Weights of a small GPT-style language model, trained from scratch on English Wikipedia: 8 heads of 64, 42.2M parameters.
MLP neurons of a small language model. Each row is named by its layer, matrix (gate and up: input weights; down: output weights) and neuron, and shows model dimensions 352-447. Each number is 128 + 32 x the weight over its row's rms, rounded and kept within 0 to 255. Numbers have three digits each. A neuron's up and down rows have the sign that makes its largest values positive.
After each neuron's rows, "fires on" lists the tokens most often at its 100 highest values on Wikipedia text that the model never trained on.

L2.gate317:051159151102160192131123123093112150150083129090125131058132176088120117130140209103087147131138075127147141124181087131119097120095108135082124131138178167133118104171151154156171152167065157143123115097108159091107102178168137149148086121101125120114110107108200109150163109112158122142
L2.up317:055180161163133142112114111083140150145100106108152127040150133079133105188111165106086131125107106143172158135169130119135095134141122159126122170115142147180100065167151144138143121129129181142098103106113121079076141105127152153098122093118183112130134208125201103160158137129152157154
L2.down317:131115098210105080085143140138146052157134121126133108182107080152099119119126067156110134151149116162118103129121119111143157137167084183195176122127080110099123073094127114113122086072154136132170172143116108120096171129061141075155120079176146150135166149087195139099116132129128134109
fires on: " |", ";"

L2.gate251:139079127111115119122110076128125149060162148130058117124126072053098125113168088152097185063182116103161134108148136149142124139133161076123141137099119050092146090145153151125125134113154109119114149125113128057107164053129133150110067095101111073078113131184105109132128104124124160090
L2.up251:083160056084201079147129133168099148150156133145118178085128088103133185101117116108104116093155063120172171163110128125154127136138145111126109111111101080147154114143145081123104115152144160111097107126173103091163138107110098120080130093059064086126118159162100135114122139102134114110
L2.down251:103188095128125130114094139123097177189098150118194132105101150164165140170097126109104085208098121125089150149078114099132150114099114141158143134128188164138175150069130126145127156150117149173154063176139144206156101200122085112121201090105087200191122150105160126163115131130124060122
fires on: "ent", " V", " III", " state", "akh", " I,"

L2.gate647:111094100132113120145197125126112095076076128063124096099126166118090114133097160093120135199148170158108121102174128092155148110086081066107133155075137111140113102158138168133177140172104122198091142140126062073129153160165208135090118082107047117081128112107092114114178088126122132094
L2.up647:106099131171109088093143128182154134096113118110126168082126165104124144159177123098132127139158191137130120145155130093191202119146153146086157093143117185139074046131130167137187145137083162136049139137147089113107146112185163115143153107104163130120125111110086116112162111162097136113
L2.down647:116112180118168112090132145172145153160163117135150192135105115137152152111186077139128148094139155093132150134052104105098175160151160129152125088171155149083096161117151129100112136134115131149160120136164174169154077175107081112190120139162184113137175136155138145149105169109101096147
fires on: ";", " |", ");", " m"

L2.gate359:123075134141143128170107138102084132091126115104127122117128160130120114129081111111144135144126096146114117125120123064021104122124140090047123124121190098135109099155061103100128210153094145119145150087147130123087184185136072103134179121078133085154105092121167101155199140120122136074
L2.up359:095110179147119186124118113101133124121097151098169130152147162082112084115125142115086153198138077072148131108038154127084091127066132105052117122132157175114081137118124118132146148132138145141095131101124091111089153113110105150155097101071211115111169066125141146155149109070139183087
L2.down359:100077091155118141109095092139177096070066136115154100150124152136141083098184131136101083136156159126112104099113136096144190156103148154139140119099138155082136110077136113121130141088101145141102109093135128166129145138087124118123117162172138157116093146152109136190097103075126146087
fires on: " |", ";"

L2.gate792:153107160094136113143141091095081120221172115111120199152116071137166131122193101149146115120123128107112123128155113094149174133148121136133168142137120136093175148195115108164131108119115205107126104069149124189172138134138110120068173123110116141138173149159115125077157149181115071162
L2.up792:115177178124099136054120205100119108137112119184111060178106134138101129102126108105135113145139158115103112087181130124095160158140145079118132128118110199124123090094142051162105100164172130175119099113141155126137159158157115128167138128090130159119118144117153097100148100076090125150
L2.down792:116090083190159094177128087165129107150156131112132218077131119160161133111108147109103140122121082133143127136087116123128107086100132142212145091137140052114082167153120149059165130130079125081123160130078149138104141135111175110061150151124109084130138068105120137158106159172182126082
fires on: " \"B", "-B", " (B", " B", " (born", " Bad"

L2.gate1202:131106150151097165170150156120157113150116131119164197124140151144108031188111147121149143149182136135111163159188129112081126142180172161080165104103147124133134158169112146160098121141126124118139152076104211133125072115114135114114103127093175124117150187121098099158126106177079145103
L2.up1202:073114145138144151141164078172157142164117151145177129140179112089063139109148151123141144167135092104125173118123093140122121091128149129123093060117123144145153138113132132079107135177144145113132128141113098144083161137172091142124123120144142187135089179113148186133067075194124133133
L2.down1202:126121131108058109134106115089114118129118131117060173057135160191162150115092108119139130058093122117100146111136144111116168166223025163088160160116171084112117110136123141130120108092088132175185111119155150119181095092147121123093133158097105071137162108121063075129188163088064145093
fires on: " he", " software", " (C", " (B", " (G", " (A"

L2.gate921:117099150142182113109134114183137172153132111090145168127113050126186133157187073112204085154158131156117129146163135114147154078059178175117103105137080142153102134169093111126140060096150140120098151077148156143105133112141136071107212098154135139065127193118111147123143105123123113155
L2.up921:109117136136134129101094121183102147148128181080129143163121135185119129100080146109130133122101158053171132154115122149120132167151142126158132137059132121154073128224123188103181126102104148162146126068108135129139098104148076122132076121149142151189140160089085035156140173138135133121
L2.down921:181122128104095145185168126091149089097123119184132124141129171064182119142139121140107100127153089174094125104158131118136098100110128119101131117178132159116206111044166090131082167160098100114101138173142129127106172139115150121099166142083126127123107102170161169140114080119146136115
fires on: " –", " —", ";", ".", ","

L2.gate644:118111187135124208103161188086101121127159159118150097164229131129134120146093165127161117136108123118165155138111105107136119187127143133071138118025101095122190137131094164179102131157090116114125118132143135122100109118143175121100106153108129127124174056162108113189115127134181124156
L2.up644:083178157188176158134142098104069175095184141104115112143176135084140124149081137169146066103153163075136185172153129131144142143117141090100110112102089182190115121171175148130132097143140104114109145176127112166139077146131121100049122143089155101135171079115108113158153118104148127125
L2.down644:147130100125148062089157116179155119160101094111085147134028125149082146094180064145168142165132153098063131079144121174114174113073115129131137116166059148157115122121092078095087122196134136130124111144132138117133122118115111131136124132128134131130145136099133145080163071132049142154
fires on: "\"", " |", "ah", "1.", "y\"", "7."

L5.gate1198:040119204134142129162168122139136075102116130129133139156143164135069119162158176112076094100089086163130095109127110153147159127153145095093118100127093138172105087141047218103138173137173137124117129113209164137121133111131178108200104093115126115195123141099097142107167117136103144126
L5.up1198:127096147148168130114107098224122104151175108101127137086140122130133137125100147109167131170075098132152142162173104124188090123159142156116204122141085152155095129141093114073164134085113168110181117156156150126150080114125136094132134042153110144188120134150156167083185084127109131130
L5.down1198:172104098094131100115088153151142160078167113138084090126077141193174180127099153119144121142152149051110096129182136099192164105124088134164133155189163125127111168109172047119119100124027131157161100156094099152136074099142144170094122081132087129100116113150178151116155103159116118089
fires on: " |", "\n", " Bronze", " 6", " 4", " 12"

L2.gate686:168111172149081094118147132101128126115131131105095113195151179105126163137101144135128151093120159124125100121169136128046172105112129169139094053137143067121188138174126058121115145092118141116147139118117159091100161163153160134117136158154081119127086133104100092094117102158124086100
L2.up686:073167105151095120148126087103128138128158157171109151100111115143151191145160122112098066105115129196154108130150169114144106092204103150153134124085114095119108053112090128099126082133130127112149082145140056097162148147192103174068228128161102106100092117093119152115117156119110100143
L2.down686:123148108105116154157132133157085161152146159146159181091089142156151051153132138130167136162146122115078149107138129151165129116150172101150152181139094160169125133132163139141124143154119117152144166107129096178146089097086118103159081111145185156154130146213159131151150153088169112140
fires on: "e", " as", "s", "S"

L2.gate645:131133180113116113143186136112101120054127151103151115114139101126187090131152160120145058079144141151168118047123142103120119143048140127088091108127132123150171077118133089105152135109101124142157118119099164091117109117043093156113118158107229165144189086181163073127063056175066098147
L2.up645:147112106163062068067162106101131077087134096197096111135124082139158094166112178106130080154099159069137181100115107123193116159111129117062071137104108142159152118116102123158167098147105168140179120121143108154154145113092143089135138113101187129147083101100128146160121079200114070153
L2.down645:089110103089075106137081134101128120150103119114120109157121163133095150190166102121135119136185165102045096093093113106174172114171035122140123090101068174142118165131179160094162081180128120109097101156167094149145129082116119115149141088104114112127079164101104111065129183038154216122
fires on: "\"", " |", " [", " or", " were", " /"

L2.gate379:152113112136140145109174135122136091143137142126169139173131155083142087114173093138205109110169078146062170112178140112075128146142183093101131102127155104162177110125140153154083126090117101117112167095069143133094145138063150157107137123046114105140164071132165097125160096101135132124
L2.up379:160083103191134152120147125094135163102157069134145133152128116133123134102112090124190094185162095133096184112091125073074135129106136150109103160132147123144135104125198107146089086121132091091132149087093127128101146161063091114115129119092094156132191107111121123091106153117143078139
L2.down379:182070085163086180122069111101137120149172074172103132060116128166110169123104100103201112171200164128107136142089114097105095160124161128101110155125153103124139130097138120130102081156137096115141097116131114098067089169118095079128091107143102154096120141095097159124098166123104078153
fires on: " ch", " Ch", " Th", " Chevrolet", "Qu"

L5.gate607:138084150113174096116152141082183095100136095102124148166148182136096103113100164129171125102151175132114130129108101173144097065100094174140151080124177122103107155065158119123141165102083133147191085149118145112144101172133161056124139159172081070128050070126103152126085062128128126153
L5.up607:134128106135135150088138137094137108107116123129068130100122188074173146098183156103151170167174100149104136126116071123108120127163079127151065116075124080108091156197036068155129130048127133161124142162132081150132137134097118197094125119146125193080095122074090133155197115126074106134
L5.down607:099113109076127144137151125109139089128152128088081159137158152128143132105184158136145136188147155107100113199138107085125141187142184099083102125180096116086108124120110114069143120061122189161147155130130092160104149124079072122091127145102205151115088113115104106133116080111092130201
fires on: " as", " As"

L5.gate997:082135148061073187136135145115094154196144167138117113105141169075049143108128172133123069112181128145170101099146134120141152111079142115154101111112155142092193145142067126176116129123089110190098156152108131141140095070080158196120129128096093118155132150137157144189119141119112151185
L5.up997:131192129154067085106152164163074102153150167104137115156108157134139161060146131101169114070114159092139125093156172112123065109097108131112136106087185133127188094073093080140094123114157102163172183138157108181088112120181097137132211110121150120136114129160146144096101124090152130106
L5.down997:138125188107150127113145213101142126115109046047182097079122077154114093133094134191134112134141119098104071143079125105109113156160083147140129094159117105165053150097124057098119123130163145128133147152158196130150155104174122135105082121121130063126155106103082079162112080107161157094
fires on: " |"

L5.gate194:086140126118141169114178116068171116131093082130141169131106143190160104126126180143180146138149078133106070112139105158113140103122112126155093124171108135088162130138057161112144123111167133138061120109176149098081149075123164080130138102105129142146135105125119137129088126105139136067
L5.up194:103103122159128116143135156133145182145119128116149041138150159089096144120171061113152128058126122121136145135122143157196122120184142147151159102124102147083145130115150116133151128125107120091149171153066077091153126103103061121079123111138080143139124185138127170122099119143133127136
L5.down194:097150138116186166065164129149148182132168094087164099079164094162130166164127132124098151148095124089148084078173156154194122133063123133089106155181110162130132074109147096116167153080098093149114098090056207160097124136132162129116094159167097156077145150145127153098135079143128178109
fires on: " |", " ±%"

L5.gate1175:069141114109133126111166117111175047133136115117153153120077164130169126164112122148139078121144120094097126149118097088193121144135143139159119151154120160108141142113135125133136107114186137139134148146212093125120116149155118133076095132102098140063120142132124133082102123059140159085
L5.up1175:147080128114134087139119152139099163082073123176206157220081100139104117091139158153188129123113080095103144124116136120078150133188056128146073102073189070104168140157136107156112185121126148141109100134120061147152137149101108113098108095148134091070119143136063108156125082110157145183
L5.down1175:053153105137113148139160101090128089210112161086102130123131180129124133175084129139100048087145172142149088091133119094147144131154147130115175134139111200091134104099114116101175155143134166145122151142159155112123098089127120139126113182139134151124162157173198147162125121100098102087
fires on: "\"", " and", " |", " to", " To"

L5.gate594:067101149170091090192179102127120085150103113108106137077176166125073092125109166134175123134132091230111091118116074116156057127139097117142178089132071136097176129098118172106159133098106104109178097126145159158124118128062177130120134094124130119136147201124109106147101136138069173118
L5.up594:100132114087115166100139121126094176160138139155122156114136152141152131134103118123180100118135121087083116101153110114180115145139125146076110109116140115125156069133051117132099131107088116101134114153109145124167086118137076154090125102167146187130133103143157204055180149123163129064
L5.down594:088150145051095107183169164092103175025092150109112112103124124068117168147173111130129089089171108148087133174120152159076076118132150125111100114093123090163129080113084087096145105121134075079204148091148151071118107099125100122057078100158145103174152097137122125154175095150144140156
fires on: " |", "\n"

L2.gate1325:132111153145052093081134151109195088129110120118170191108169133124167150176111114070117134096159122152069145131084058075122059165177132115126145120130137152125193103118106166154073171087144088119142118159143207150088122127114097152098182117124155103116090145164054125126092084106065166114
L2.up1325:171146175151129138141138106086118118056071105106159081167137136136155142105135103161109155108143096132090125073116124176158085103067124128116094146147138149179183144178107093088158146167140170140134075105189087090170104163169155141152132167122071136090157152138147129107119111147098149149
L2.down1325:118091192146068126119142169132096072145138131134172175087108154045138145105120124144101071114124098164079092145093054074114086074193116144149151149078168152137144104100122161134101178078130049091100119115121168139132132149122113088090133098135193069179096135167091133137133114141154109112
fires on: " (C", " (V", "W", " (2", " (G", " (w"

L2.gate66:131114193076117101179109129134119099127107141138154119094177119126086111177152157089125228121083132184104088119156204069105148162116176116135133124139135148094074093162103161093118196150112114108204114087158099109135156125126204122175100130115127064067183118097154144098164137135154124095
L2.up66:093155157121142066176069140119113118120132106117163137142164130098081163147157175132128129157089072136131111071173180107134207135147191138093152133168129171118086090166131131085153152135113170110113156156157139166127151162130170112145092111141183113128151114103131143127174146125140101076
L2.down66:140175101200081102122091151131098137090114074100123123191083118151122173076131086137191087150173134077109152094127116145155146078115068157121135161145130151123156151091172081088139084133138145146122150157071136145106154170097133090127132130112124176207115088174105174146140118089132099115
fires on: ";", ");"